{"norm": "rmsnorm", "positions": "rope", "init": "uniform", "optimizer": "cautious_adamw", "seq_len": 128, "train_tokens": 305500000}
MLP neurons of a small language model. Each row is named by its layer, matrix (up: input weights; down: output weights) and neuron, and shows model dimensions 0-159. Each number is 500 + 50 x the weight over its row's rms, rounded and kept within 0 to 999. Numbers have three digits each.
After each neuron's rows, "fires after" lists the tokens most often just before its 100 highest values on Wikipedia text that the model never trained on. A number after a token or word is its count.

L8.up108:558519370522501477452494480474495553519536506428477546497459511499582495508469531639403581417608477558462474524500508439519493532464538579541509484570482466522583469381501476455519488575487548498501475534469493430464439472439532421498497472484553500466534504502553400510601442421503521490518545531533503486578425539456464504421489459449558530380549491561472539501493443493488591442608472461631458573500480487494492473457417444421446553513557584518545483467516506500526449541527382
L8.down108:610495458480453470447452514486478475520501533466478581471554489525492569435465559440439476492456437548503601546454545431503443513422435388455615494479531594521536523526529442448569424537457506552494508513499446588556445526614477483486479540493461452505536554520470521451528494496520484528553503557494467463557472530518476517482536490497501430515467469381560461517607473395546490568474461516477612651458564560406520608529444413476520443484465523577535572537465486480444470501468441
fires after: "2" 14, "1" 14, "9" 11, "0" 8, "8" 7, "7" 7

L4.up35:537492490536514444518472540484538496557496572557548452467428634398543669441396618526524577479544461497480550433425552433508518479455527530434448582488514430494552515569538542448451576486497424479489502513427477465473486515533442461469577504437513457509476475539506567545522555495536544459643460547507558540448418491510477512500379450526442545562514547547522455485504460487487450449474537524592554477516489432495562468493485471448563547588514548445530445502594491511445442549520480
L4.down35:464617431490541565485555522557490450467461520545502533519545456549518540562494441528475515583479428411365475525609498487559456540464423511539466445558575507442592435480536491593500474516563554491476449590508494480506464533460481436504536444566515499387460564542489473421515488565409527498453512473410509508457496438494534536449560442525479460522554417538512552502447418517501409506453541517426577578461485470451423562503426554477564455617527437532490473464562495512438569446524540
fires after: "0" 41, "1" 10, "6" 9, "2" 7, "4" 7, "3" 7

L6.up63:517492524440425503536496554416561556446503594568539553507383534506530534486532612588535439546474517477451550439513467538590442508491529458464475499542605465514510476556510604514477538567494583571502480506534476443451491484540442490494550489443562545488410492514384447430526582495505422534517456496516482497684531546486464556538465448482566462495512550469557437536538505604456555480445418461579403470443499518521543522471518482511549549515490621533527429558513467488508507509419486
L6.down63:450553536532546367448484518546540418577534542482509449440553430488609466532484474425540460567569517429545479449518409557479579535496482518548578542419395507492423510416416480499515510545558466461500506497469475534374450601598442469548459565474533513500561502467528464516531409504544455529573465456423507429511519549466495476522454470538522498416590590528478481546433551557459430479455539569498424561398504485489464463510505555502437530536501508507476508577441590491537529481458523
fires after: " P" 23, " V" 21, " Q" 17, "fl" 12, " v" 11, " p" 5

L3.up191:496448523577464412574441448538548669445539475443486546497526508422533541469477543500500536477558410528579453510424604543586505478609558542453416496492436446473596525501476552421512467440498521536476450407482444537485545520543535445524567518470445556594374476551497453476535550516472530508440564511576531542518550553538468427497399565459485495444546523464475490556585524504518463477482516431470480423493554452473474473437460457554488471618449477556558524488464461492504527548537530
L3.down191:404563482489579440423356448464564485452483567471460466520465415514595493555556525459536446484456516490500511472428574580528491519492581414536461470466545462592460482516557402437480390510396559485436513545469517481438534538400448477494580474458549427561515497443521512450557496409536464522501524524538521481577510538491446475561496428439494444536440561534487482544534503458540610530515563457466521548508513514483510533462547566439507513430492510526552484367601530581522527554518518
fires after: " B" 23, " A" 12, " O" 8, "or" 6, "our" 5

L6.up82:604452468588407494548466489486626486538511500516487594548516559565530539475417577481546461514514513469559489481478538480540484451505496494476457480537497501458469564465479472464568545528537562548537535448534542532481583446547458476516479516586522548489521440504559487424561537449483566466554528543559505596461478494358536506540458548399485571552447518470459526566494442591632513544522479482451510533540374562515546552554504413480428429518488548436526540453461549461438365515560457
L6.down82:473498477603468540510440468455453544562433595427481539428572513439487455388539458507521510559488480477519573594511425460552510539516520544452454492462504473456504493438458445512534473482514575502454482544481601502407514505515424490507517591579495524587566395471448493509560511459518485557571449511510524595436482515498502449480502490474494468448364559551546415512457438415444503419461551442558507597487424478434449461545456334501449552454476495542531459455536481556461512454521471
fires after: " f" 55, "F" 12, " F" 8, "." 7, " end" 5, " ent" 4

L6.up495:534459415492406470493541505468571448426491513472449514559502543520518537556465478518559558487586480567489523560449417623481543490484554496480422486521536367429477528515412490447493524510486547562454599468507506494509531521482507481604508504477500526501532440550471559572602491460530581436552487522475502455428476443410487498442498614484521537427549595434411485523512547461542478398489520605502542522487474518479504443520545502511601428536536459459544413454439543405465507574612508
L6.down495:443585362523457461576411475504480485468599520550486501512537523460542532361493482581551446531527464460483520498504425525452531460561540517483521514563520433574469465545521520477494448516495441606420399453566446483602565514549413423465629620579437527467602434560457481480514497447532523458471436441515464578553550463481498580510440460462525533569418457518494535457569452556471521452561457525521491565471500487482489476463496459515441528522572431471480529494550491530539514526450486
fires after: "w" 19, "ite" 9, " Sw" 8, "eb" 7, " w" 6, " W" 5

L7.up520:484509527569375513529506561544575493557516466550474522518385561539506502517534554569505489533597464483509531546503422585472520467432505358540405435543491462467552504401484467433530450524567544543504515435473460527528541507508542539506508567539465430471481412476499600445490515477430506374481542469542498462435529522450471391469479634467524528547423545561552499474467521506471544435473518541502507551475526516483501502545381507523594495577505482513545441597378530491544517481584509
L7.down520:447421463500521509445487560592525463429456456489562513506528534604499535429473489531467596400525521560516596477511445493518567491554514538501546531458366463455505454493462430588491513539519458446506520534476589581467396458612504464481576544479503516428441498505483431424493549481574548573544537531509455573544497470473451471530503469467587521511484412378564411498504496526493536466468421505469479486562521526503490565562396510531505394437509516504462499521448494378520517620534511
fires after: " F" 18, " W" 16, " w" 9, "w" 9, " T" 9

L6.up450:531519529549515559496532590517569543524400513525481566478540525471541539524498526537503537475599537461529512507487433431531525493532468525519388492484512503376536494485415564472461524370571559505494571418438492546554563516490473473584502534594502438464530397566513584490629511480457545485536502525542455482478562510497555457488504537398455555599507526524415453573517505524584586493512501438483503436525494568471591468551413479520480473489414493543488501558544488422511372472567430
L6.down450:466524493445399436563502483409464468415394509439524558554430466519490511481544461403553498414505485548488452492501493495539465442468515570527506497443495480539513537516475487591407525468419451486515497594585465483452434503570600479494477485430534547446457548510505504419512587554500468632533472504494578461472474387443491543472576551453476441539454503513555436482571572520437494478457446385526521490476536567510412384483459530488483534528441591468485496472515420529481445509391537
fires after: "w" 15, "b" 13, " W" 11, " w" 6, " up" 5, " and" 5

L6.up193:521451440599512479476496613498570468441502586513509496472443530513501501598503536531484564541455470485454573517504435543598473495527463430460485471495518379415496534489504494494407462536555627476436619475537430545507544483432546576545495511513467496398421481467537477537522531416504456536440478522527537588494498549501498456565544473426497540407396579488543558500612542501542527454395428446543475520489499543595546544496465497509523518482497508487488436520415578469547527588428546
L6.down193:473401567574386596511465423484476487500496483522365506538452543506531508450475448465478528454490493530625454462451342523500541601419457516504523548466404534467498472456496468479556445502508563517487543515480544517458533601440462474577543497521476475431398407496472440509514466567454513459454457429502514497508464547443474404459556571437530506576540524482512494500540433556404488473429457477447439566468457468437449515506461513461597491438578488511535556486488433420509438499478544
fires after: " S" 19, " M" 15, " N" 14, " T" 6, " C" 5

L7.up489:508476522514426498499526549553626514523578496572467504555515528412452539478454492581524578556518493513562461586427482445420494482579498513512467486504444483473537590439479475490508484512562634515514572395471478442524641519468466468556501576542391500542548435538581516468528476490539508407528569505529421481442562456468493484442472481439507468532539547530550489504530479523501554505520531587503510512542561469519509516545396478505432446475346411508593434522435534597535451527473507
L7.down489:520445492532530448430504574503451562518516465485545555485415502535614481455571536603385522484546586445416469506534499524495537469542505488524540458424553521518573544621482512555501624584516480496483504549534554533531486480585561463539448464501568647465431594460474481402556474542531499465505503537508519483472498466563511523599570539468477541484420461471506550464480525529409434553552521504489497507491640446574456460464472472421448474547436584511521530500535497413430502549500499
fires after: "H" 13, "ron" 9, " W" 8, "w" 8, "h" 6, " h" 6

L5.up108:580478450546491535466537562462499515523521539534502506471471519498523478536518552495533495519516569539432499419422520489432486496541472484468514524577550495506445530517454565495552524422530487549525573531564528600528547463511535544535435497547471401414411435429531525460654535416513420445629493460511506612432526493484426385529500603477494522433484559521470546518647537487453440402461481474569445492419532559547569528469519513530561556498492450416531498457486527427540568501485542
L5.down108:421484549506489508589490563490491548480459600507541537525528421491574472428520465516570486520538480417549478543494499554523401499467494492515492450457461581540551543459477454532521481468509507553454525522442441475513474632478466573443546427451565522561489529621541513421434470600589409502537485464455529532415427509550467468615458507465436434495595610427550528488503483510417485448547450548456536578445395421504466496478462532512521478490411509482517440394545421484469512520479481
fires after: " a" 25, " the" 15, " p" 9, " F" 9, " c" 9, " P" 7

L6.up531:437542491542473424550475567521478396531406541557536414506482610403464597535481463521468505553484498475417549438519553500483619513562476473492553476494520411467447479521381507485491488456534496608535562429438425515521562468466539464546470502497476523493568459584354513492559428444549541438556523477426519454466525507462472516456487515419486503541463544440486492481560496428468530526424492430514513435529493485515477449419463469447549566604508466423482369599518476505473491509537495
L6.down531:552504529497454397519489486549549444512537506509496552498529551544425518518494508456583519551438491393528566466578605534495553434458474504557539591401519579454447441429534502492553441527487563552442494553562502430487488588548440555484445526489477497378469494477488508444462509475443634502527459581555460396518402574496515524473463503411448422548502447515453486479529571479535455460548525544569456448480482494502543486483489410494449457479473539491482499543594374493440533440465391
fires after: "r" 32, "ir" 11, "el" 9, "er" 9, "re" 6

L3.up221:540497511478467526497514564561527545565470516564409458494534605550474501556441593551490484513534467518508427501479461530551575481584492497440498469503586495458459534584475514592492490542480476514518497494505434589603527452550410501532412535488465378542498451539502538493560549464494483569560487513539490610443452500474417494487591482500476639506498496469476465542451472623532477501402537495517428539498465544531656522500521460461547535579502488575590492535484590440523487497609556
L3.down221:436527528480496514579511491534381489519533502402488439520546522495423503382570559517533463533421559573451460498499442490485520533450544532419505493449487503488531507478501512495515495538497554427494537536424488489409520482434485455455501419527576362487531529421478472507528423410539512529530537483473601531402530516443566416650553489495504449507603528605507494440458408453455549481549462498482514490514525357489442479536546484569495582444518433455520596475439531453515479512477530
fires after: " c" 14, "z" 11, " F" 10, " ent" 7, " T" 6, "ar" 5

L8.up176:482525478454415438519537545523553425532397518466445506582498654424491512517499508481442530554511438523380505465461448498441598448562561508497489479471527457451456543450424544457583650536482612500530544537467457567517559510443559425485547485477526435530533513574498589534579562471464517446556521499513454554471534508544524510459422458509460587464445531511558495538488547491501494600501450423554520572525432479523497535447488484434497489479506561457527462452494583417473418499607471
L8.down176:539508460470632461488528528534472496448531547588501489531585446406496528521474581435572602398539540551498496486558527438478483419478525605525539534512499403449420495512424515465477520498472469446478534584521476445465545469427443549521483566492470478531474535432493542499400479442526506485484518597542499552452407444463411424495472550513423513504477528555404537508511508445455498372476536452507531490554592482532552463539463448432505459497468511605485517472418475468375466573502418
fires after: " ar" 24, "r" 13, " Ar" 12, "er" 9, "ar" 8, " Har" 6

L6.up174:529574545521497451512425481448477481474467564501513562425511560456533499497470526491442532489622552483549561473424530584475543518559595503525510486535510388405527490459532481466463607398516562540589510505406495431560578465437518433506520557434436501606495502511532515553544436480345462457551495483537482482437413574519539513470503538564496478439505552421563419432539561491492534519599448490578535463597466507541501500493462401499477474577547563477487509540561503442463460522495503
L6.down174:477466432492455563508418442479484430458535491497491538539570451555482563435423502473529521530493412432441464428550549485530426488491429440462489487541446475513488486524535591436469376357483429537538400477513452509506528511554569508521591469478495509476469499542502532597540562499547508528454538455508435500546519432585495524523491425497538451623571635515432538498556444460556444535518420459450471556489562460467529457477481434393440550535530452510520520531527557558529518496632498
fires after: " R" 37, "9" 7, "2" 7, "oin" 6, "7" 5, "en" 5

L5.up132:532504466526463578461423483455513527462524565498503523495484551453513548556509512514560542492578476520544567574423522502524470469440540490473492629478536462443493507600406553517533659520531547549506518512516508436498498510548496389580521561551545396515490458516481523365499588488541591377537407480490468478438463502478481515426555575496439465477492593531484455577526410552464477445430515569548511443446467487457567461509551492528575573539507579420566474494516502427508490555528539
L5.down132:460467463468505543457563461530446492486554502547465468496544517394530549400497324427469584503457538582477475481511521532387451573477487431503515393515449478515511472536487459515499499529486520458589495493441497611567446421510578461484539479525469514447408461531489544558520468495554543442501526553458497523537515532548589592449538433447529525495513536501501479527479600563451558488571544501521551513478492401440370539472517529480481460502683457462548490429546469446519520523532518
fires after: "1" 12, "p" 10, "6" 10, "0" 10, "9" 8, "2" 8

L4.up4:523521485553506470522496522478585523419495541499475474466438607498456508470479585574453689481498478473500585523533472457469528519527512504411478509481626468417506504493583523489497551515530615523552500475561488518539472479445461500508491546490486487452483521405457425481606597435532611484432422447524470525490510506522519501567499559547520523416424497526554601588491484564510470515492511465603422443506453543520561554491485483634465520476502515453481476601459495435588432453501479
L4.down4:515429524454594517509476405540589542441469464485485497551466523513530372470500532485509495480440572511471449488588456502515432434457532485451421493496445469493526460510513456463437460545480447516479512389473533484549520564520511487523414476544529559575468514469528494508587562454584516501431447407577506510526548404570516551481491499429563408511562496496498456607437550446426443457473439423481449551464498576526497526530389472386483438447526505400479534440530593477474383452540509
fires after: " Q" 21, "0" 16, " S" 8, "et" 8, " N" 7, "4" 6

L5.up58:503456431577468521468469571528620565480466503383483628449534534488466503564495479554499577478567472437537551519442501483525573491512630560516428533537544492449594530491466547470438548512608585523525543466420500528518532521518535410489463485508478506491565412542483573487550492490487586415627544534485530516505551509495525534399468597435519463517458479470423404497512470432488479459518545503530464549579575518506491458519544514503479526530454413493576468472472509396537534588427463
L5.down58:493531507477536524473492425437572547473503422464539455487475442504543498526545489511536477484419550408477509444577574437531541549419588507503454489490385546494520424560548497466467453528523386486548450540491501479493539443522573531475494417549467574507512600507544515441418567446557483556468479584522391405585519468456421502484403506450511456518513411599500492468524542506533447461572453472494415429448515467528483528388446438499498500429497510578612621511562531512514493541500485
fires after: "w" 22, " W" 13, " w" 11, "m" 5

L6.up79:545429410435471604494552531460512464491448602458479582538336461505511536498550536541444567522490486537478426544429455502551455487503471433524545481527522537544553460482501517445591483530495517572484486524529455504491505472562401552495512530462560540508520418601462450544495530495486463541489481445479495541542482530521428535414515504540497496493376466449569514557576519525558593424499477513604579500413546580541587518505564472520560509467518674518500467528443441484554431475544540
L6.down79:501429521536524507559457511544517479514539489495546461397441474509485574567572489516498490524480540431518467562492442575579484462574436475507436514472469498452643585475482424505385447442498560511475461564559425529426522531527574387545526443498512489402462507393450570521516535564469403480500471411446545510437510435498490581479564467498447479505436454490521479504474375527506556502421473465410509541540544452489406522567545479494505513438465427542610470439538500497526585457483460
fires after: " " 29, "-" 19, "em" 8, " t" 7, " a" 4

L8.up322:547544534471498480551415534498530458454528549485551515483449578417522581420458606490501587538487472573474516401558506504525415438567552490470498594537517528445472523464483547585466589444456435503510512459524531455442469482536448444562527543571510456453500482490440559423572569485522542528626565570430540512574376487438522462428431462467533516482504443566528554535491506494420544575488517579576434525518447498494483532415536472509414620521480483417535515481564450532485451480450505
L8.down322:465606477596493516490430565560452578486472506469557478595504559480485551528382627560552529550509466455422501530504411522437498499473570592522520464510483553603538456449475482450486441452513490434517541529555550561583544539456517472554560524452486470493531563526512560429490521497524517509546493473507432480486553502471457499457534477538482499424501463550512541611448612472496591522422489441503491468407507453423485442500406484486378566493425599466490566421459492491501468564414529
fires after: "0" 37, "9" 8, "2" 8, "1" 8, "5" 7, "6" 6

L4.up465:529441437565513500553500471462505453546479546496483509565425499493566491550519511472407491514477431516504502534473538602468505532541566393491475499564474538464498472540567569468585590425471623516523472489478493465555505480527456565571616601479532500531518422526521471510614475469447540467491603566473495513551480522473441562472547523448469569390368506439523538458578474506493554516586421487501541533493455567569508492469525518577564458437484489456509502519472564464550371432565592
L4.down465:506447478444531503491503445491496520478468500473459517559534582466491619462499418525485542489417462489414537422499537546548495521420468471456455548394507512609530535472491411450542558467465447562403454482459496405491488532574584431529462547582464448519502503527470488555507475570519572463446420562567539455449421536533431484508453490476456477515502467485542531587494565485514573457467506577493500493478470552440570500555457511481362501392400480664482495451441468424461545484508457
fires after: "\n" 63, " un" 6, " end" 5, " " 4

L7.up303:497462508576478415502482536402574456461537496515462532483458580547445555418542519541466447451477458450493505537507535594515520523516511511468515453565594481480532450428420476539509449592583540531490500470521411548490531491436523558526449505533438521414377395474607505463512499463418356522437568503460512549469424549497543472552461468554562565581423511530525574546498427532463581475526482540494524558481450500478499505564430477531538430464519485425548436586539609441540528473448520
L7.down303:476561526445435495470537478420492563537467470482528485597496480557446575580488592425380500365523454583503522527499436506528489577513453435492530498530410541483523595483494502496553444541529513507549628555478467425512477501483505435522543541479483442458615571478411414537561536529485544528403573542503475514548485557521521465456563510464498521524566535551493508462424560521482536603501480491469539460563438426480472520455532547516432535487596512540502401486553432400509443438576480
fires after: " S" 38, " G" 9, " H" 8, "S" 6, " N" 6, " h" 6

L6.up519:524434421507512504557465545516520509518485542464494651592503547461479469547435507542554550457509487437536366463517444606528563500581494489480528449513530499516529549456443551565433458553508523480469585478535540513500497470576471527414583574475448493460469452446516481466492429424494478538442514485452557563407434511455521583448513522477479562452489500551411504537613429569565522426485499535510493456499436514585550535485528466634577375491538480497568479523399571467463497493528465
L6.down519:498525421473487541576519449486466523528519507556519498550502467583478475556512554536492487568551385477471545434561434427495437520512525504476566443561459502488530517544504495558513513495523468478381481451524544476540518468471352465535527530545558574551551493440545413511469499500481494531504488387592444462478461397455556503581466580518606556485495453388403545495513535502552494501510434559594482539407494450517503434517532471595559507489550515560454455504582394491464480638484559
fires after: " " 43, " B" 20, " Year" 9, " b" 6, " Her" 5, " ob" 4

L8.up542:514391463513478368534496524539573533473387583496555500412416574506442569454445462551558550554448468453480462507530448445548421521462459508445434477545539442511493507592428478502423510565584614528561568492554472565578645501453448515512490571510489501436482548507530423467460501487545535507467496512567531535460540470458410439514506431444494514489415451476504549401505536506470598557489517471524496488439464525533562588491490484533482497484449569436530524442477499441594562495495475
L8.down542:497426508517575580411574536521499454514470434533519436536496501565538618513466476614539374544632455511516556494408394484465552533429506521407501397502617510547549577474501585568494509476425492465533470525456459518555418410473543551444515489531511578523504506408537490554535471538423520522520434477495522477485526477467420536520574511530514537527444534606441549479519558489445470534519480491548492502585491490474466500415560602437471472481542472492460434434458460469531529458511525
fires after: " s" 17, " S" 15, " M" 7, " N" 6, " m" 6, " W" 4

L6.up439:499511518592496484498502552537657491474464500553470536513464468487563543529513487548468566558563534405485489437519499515443561489499585561496415538493520418475489496460518571473453534543652574516640515496429446517561601520503544454532572574513613575481498481536435482556506516474538512566516569547411451463496474442520503439465454522516538558497376535464555511548519510551559514501531512558494597521538478515525482541512552471540478482449410482428515384574443458403512543467480483
L6.down439:586532429457456444576509403539453525607450614483501506508538554556564540480588505501513487512602490497460485526503464550506608510592529436400502490539524580549453542523432546428540469542498521491485513527486465557488505409540439471514502528485608494526394525470488569468484577438463405547422491546492415580519524551515563538528498493473550487535511411428494453576473588482424495470523423491543504395441537402529497471584522487458409574506508528481559508503566457533507457512435478
fires after: " L" 13, " W" 11, " D" 11, " w" 10, "r" 7

L6.up0:491474508507482533472465460535620446400477481440404557464501510532463522567366565556507469478535498430517471491464488540468484376465500631479401479599626483516523488605487522458479576499605474535547558522525500455494512501498414507499491566603497506532506470449529518427572557428527572494481490519415470475471477480428504470473545590438421544509487493450507541465517529501567420476517516587457531539543399480437535503510498442537556454451513480493515379576456541425521526455493524
L6.down0:532423405496468515564604505509468562536475561599480513516553548522560597505444512575456386474586485453509524528432520505494567483462511460497565493560564598468428502583469593516497591409465517507461518446456552516576463462466543502526503515494483547666481428460469467513579578446549505518553507508492523566445550555583557509563477440509434546490481491518536509474448504606495482502561467480491496466409575519487529505391507415480451488477531575459507550536508486522402457402490525
fires after: " F" 24, "F" 23, "s" 16, "W" 9, "op" 7, " f" 6

L3.up546:532511491467462532628434457483531593506476576485525499551420457445534549526518540587461513524534508561531483450500440578421592501542508547591464544646513476498546488557559516398549570485519557559526500465460483535533527429442446498613455551454523480594524484437528465540519531456437479516478503591461518534496422490521477547519555505443563526438393491525500470546536535493597537521429465550600510495465495569591607453509564511474538573452465536468563485418478584488557453545478519
L3.down546:541529565590444451508489452572446446501494523490490477367472441571563495422548521554516420541537461503451461466486459517582470507453534405460428557491553552435461505523449509471469550531638518449578455447525563470459389486488569417412535516497432489420556456398461468561495495518506516510537436527516511476569528450489437513453492467486528619433570560441552450426517487415434445398566520492496483524445529439529455555515501478454532557428426498537486567498472493463540538442522442
fires after: " " 39, " (" 6, " within" 5

L7.up341:475481395565501526501580541418461501579536524490451514593510510508552500459452615572413475480546533447583443450453412520489489502487518528586485467564556413578582441413509490553462529522576577485522435397483529527535489498516528500523476465532495460510426461495505547400610499507475469436545491485538529526507395623545430500521498499531543419470461399460515425475579549511558427532571507511509532552540488480501495515367586459495466421462550470566464433472538507504509498467519434
L7.down341:524605406456487551460495493519489429468444523501523487564541630484483480492454487461545571552480435492426551600495478494584467595493459588487471539556439465453519442610441463484497423407435436496465565516486535534497472490477553531509442481432574546538517556512516522518447483519531439541466531539483453533497435565467478489490450489502559571557571524488550492546487478516525473474611366496486489579471493522440364515593388412398440500478465546515506590548528537518491494560471552
fires after: "0" 18, "2" 15, "9" 12, "1" 9, "7" 7, "8" 5

L5.up244:493520448487408520507485508434556519449565493435572510465460496451479514511539638428463447397438525474464461423465484555492470391455597534562456489603518511533504485650459558497526490571483570482472441521529494566555500445524399435434460550513414450425372463390426466470540506482464464477524489505516503590481547581454545515558513508492447478451508530538508487463581467468541510472478396452510420494491464515471593550528455482540508484481512552475514503459588427501521529464511603
L5.down244:429455482477458650467426591543559454520511498503432524498491527484451563497478500441396417436544462516491513553501465497561483427522486598528552429462485493475374482428514515466508455433548419498522460564496446500522545501454491540631470524507521534420504509413454488578483487512553488474557389401542415484493526430406486428523475445489455481424502509501586483439419466552553398513468485473522562392499534550560429538463544522562495475499536566467527511500493588508514490566553547
fires after: " P" 18, "^{" 12, "op" 9, " c" 8, " p" 5, " S" 5

L8.up277:520538496655562493512500491387529535474507543533482548455436525446542558434504528518453579526538449517457477412505520447450519490417521538499524516544566484428518481464505554428502496484571572486543495482497427492575519458543545502554613472503495447522568493540487529488598485476422524487501433510455415565448462463424378431441567503391567530570486400599482498430503415523428590495455493470502455590471528516481510529466561504493529537574521635460504474498580462553502455439537491
L8.down277:492570485483462560427483472611550479508523532518512511501438544459545424500486486570443563508452465409480521476529454482555480534524531481497494504482473686520587473423599498506509479515508544545475454443579472527442516605425506481533532542533531523527453511513492463496469494578561499520467494451480425428508506427593486546440520375455507575520569499519543532456536467532486551473358501546442520540383480481367488503494463533503471463523503559568430472474586487392535438549582437
fires after: "0" 40, "5" 11, "4" 8, "2" 8, "3" 7, "8" 7

L5.up406:456551407440489542501467468538522497505565442616395523519498507476497488566416445496465511461541424490475564539468433508544562458482554512524530453553525386525517441441515508516510545383519518475508555471501565433515461490553562400517530495474478412509482443527487497488490485429505478487524552462503473513503355548546472534525441471465480511501467581435474456493595536498504484364505554545531563489484573566391543552380570450540534504594467546455536431473635492463479534487603470
L5.down406:586418499552456526483440455529597480548425473536463460521602526491549501451464547555542412437504505447541433458586542439456406528449441618511447548552514504444455465470502495566496581423453516581485489533517522526484561392536596526505489590450519507482534534586491473525508487486478503459478542556513532553527373555613457507493597555582464520547492573527582478530512603478524530480538418502469396504511487508489429535529495414455535457417474510529438573499504534556496510453435512
fires after: "9" 37, "0" 12, "2" 7, "1" 7, "7" 6

L7.up0:601504367436520468485519523486538513502494515447486519481467505505537467526518499492480524551487519494487454522428442604488597538508471450456507607585494493473521495567490537505547495527464472512479473478564369496493493467555525583534549607396461498513493499512551442471572417433459440506441494470405473532458428561479490503496449567448585526447458494462416465523578548523478552451458418488601499563473450557599583614485558429577538566489491507513501494560462578355532511450468481
L7.down0:496490402571468535555440387364495550489444445550524463521489530533524621532593553521524413502539411490495517472465390519442505508467464397478507480562525530464543508517497478465515515471462500477492596549475546545604468503520537366522582468488493485512496431465544510459580497537435423494545489483472511497508440441583548556528491519467556509545446512435447464544459541531518516490422421468458477540418533558509529426515446452488515624489438587513547489503466390521441412586471469
fires after: " " 67

L4.up353:577498524468493550470507515552552539387478497521499485524524544493427555538437463438485465569499502431548515571563514533479594455513487489451408527534475479510536497585564446401579550542582600591608480443431441551512556485455447472512518539507497540598509523516507422529537518479449501553592603510459570474503543495446478460554524471431581581510398515565516477463519617612538466558487470469536520444546438583492582517491546458588448555447445460482482513478446477459483456441477547
L4.down353:590499536524505490506533549576502476491432474608485604404530456548489497440496491490580531529467547476501528538592526481573457525482481553481561534550530482542509487482515510553551523458502463596460512468570473453552445514485453403496427503564542459519396522502487583511485385456524530530506429562518574541515460585545551512479570590444558520582499567418452488576515534457504529508446390368462466494497429528455561507500465567419551533500472563562477492508417510555482633571492569
fires after: " d" 30, " D" 15, " tr" 6, "d" 5

L5.up87:511532486539484370557564524479495446451570539484578471531489505485419565478477520476540504437584474476454510489418476416550544489486540540547512478639580401545614527394446438553521503396469508498538532492488523371465537481522539416534496526499518465569518521507423546488521425456544407399534468462486471490549437530555395530533481538514472470526501500507450464508655467486558547463444476462549504527497529445446509391425469473468473476482469477514519425491626478528511481510537543
L5.down87:491486382523496577507509435500458497536445535555492400505553419505464521474520449488480507342497488505542465447542625474454434473510467494514455546497484429502501425559561452450491500468534610533484490545478539566484533557493448505533469545505486524510545566550512551519517435565391412499535450480486533495410459459541453549518463604549556428581618453431496458489492437465517514490500407458488523528500531522433493515407423429393523535457567583419483579530494560519554513569573520
fires after: "0" 29, "1" 25, "2" 13, "9" 8, "5" 4

L7.up620:563517486547481500546448554487493516438401529511502557544526571401477502482489597443489473413461457451524516594484564590454594471482548464486456554489516419481475393489482465411530526510538516583536500489513481661539583479494423540449456466491564524510494460393473523412425402464469466493511601506521555481454493508521478487471486518484516543503447482574577561542501520530689531564469446454567399455486458503517490488517519500502521436449502520438490457534501485453526522382512552
L7.down620:501525469540544477475570461591445440457542479458465461534432543510551488475506489468540599490500625571494542492429470472449400622590529484432522555538590384484404458472443473508470496389500470479510472484535568488454513436380485471491474446545562395471442451520445473480496563533527459469539525436487479483524525492441614453495582540522584620544522494418486469411521511513560508419484532486534495468449612454495512438479477522478464513544417531538533591523474569498511470519489512
fires after: " d" 31, " D" 12, "D" 5, " l" 5

L5.up48:510576530604468498525491580573493496495458510569449551547434556450492552546434590540531523517624560530532553549393436481411489375458573529489405469510558506429442547453478524485454541501504527516522531466489497493539547480522507458475536501479411549584500413613427564561446544460505539484558579536493490429493535495394513438426559543475520585517521538545497510461451609512454483446465438520513564467477577486487480470521502481544548537451533615432564448496451485510467458447571439
L5.down48:479483438438519573482448565468525505567535418522603539550510547528495505399496519491579611499532484529554578449518452581576511503541505480544428495465606421470544393428476532487517516476514457633499606481497464523531461435527521491488519526462542424453484487511540509516451479496475487424483542504489499515514468554567528528387461436584454535577481535489602481450490436512493567429515426510574440423466520491474530514618547492501578494530528460472435577509614453569579529439503565
fires after: " w" 30, "w" 28, " W" 10, " v" 6, " st" 5, " L" 5

L7.up607:549445545433492531537427476476556518542548536499525523450470486480536486488495625457558459522501496510520484484510494493532527415426470495484480523572401422525482414614475524510581579519545436567606538509532563572567506468481468543511557468494443427536481528496472500359518511522481497460547481480416616548529448613422472479478529582551514443536471460507498492502543492453476522551470416578508556550522404533458509498506551391572547621533525470490506443478455603441472465393560530
L7.down607:513452548536432483594503473478404495543442443423488519534542526545596542488468471493483443538494513407577433473462521554387541574480452477533479501419494469463511438531457434473479432510578535510531430553475470499471476547464458572531511497525593459512511578505447588512583525595432414443553505400504499512495538498523501551492591408575495459435558496529520468444419529427502498636457551542422522508451528591488551488445474462448432471392502518479474561488490594477474568454436523
fires after: " F" 21, " man" 13, " p" 7, "F" 6, " t" 5, "es" 5

L8.up397:550439457462408463563522486392608507508482542566452527545528576433524508474555470505511493529551449574474575558458461632512458410506465413439540450590441510517513490469545485503551579557482500578539427563494535522451532477569542485433507487507385452539511486444550536506509418386520521544527540465410435505476483633499439439468466532445538551447476478500545552535601450484459538477554485514563466513470469600510508525472481461492591520530459445466471518552588617521457516503463511
L8.down397:505453524473502382430558572458512675537545506468529513445494535546543491558526489564520526472437561467536392521519491539481504533403470523589486558507553498574458515533434471521455530511409472552462589452484460462539392568541438522537474540509450554523424464480489502479470445472490435433488548523580466542559527434363473510546456499527470480543466520549436526414474470511409437515516545558433565595510425448534497476493471475572474490475540537544417488405598512490406472471524520
fires after: "\n" 30, " n" 10, "ulation" 8, "art" 6, " P" 5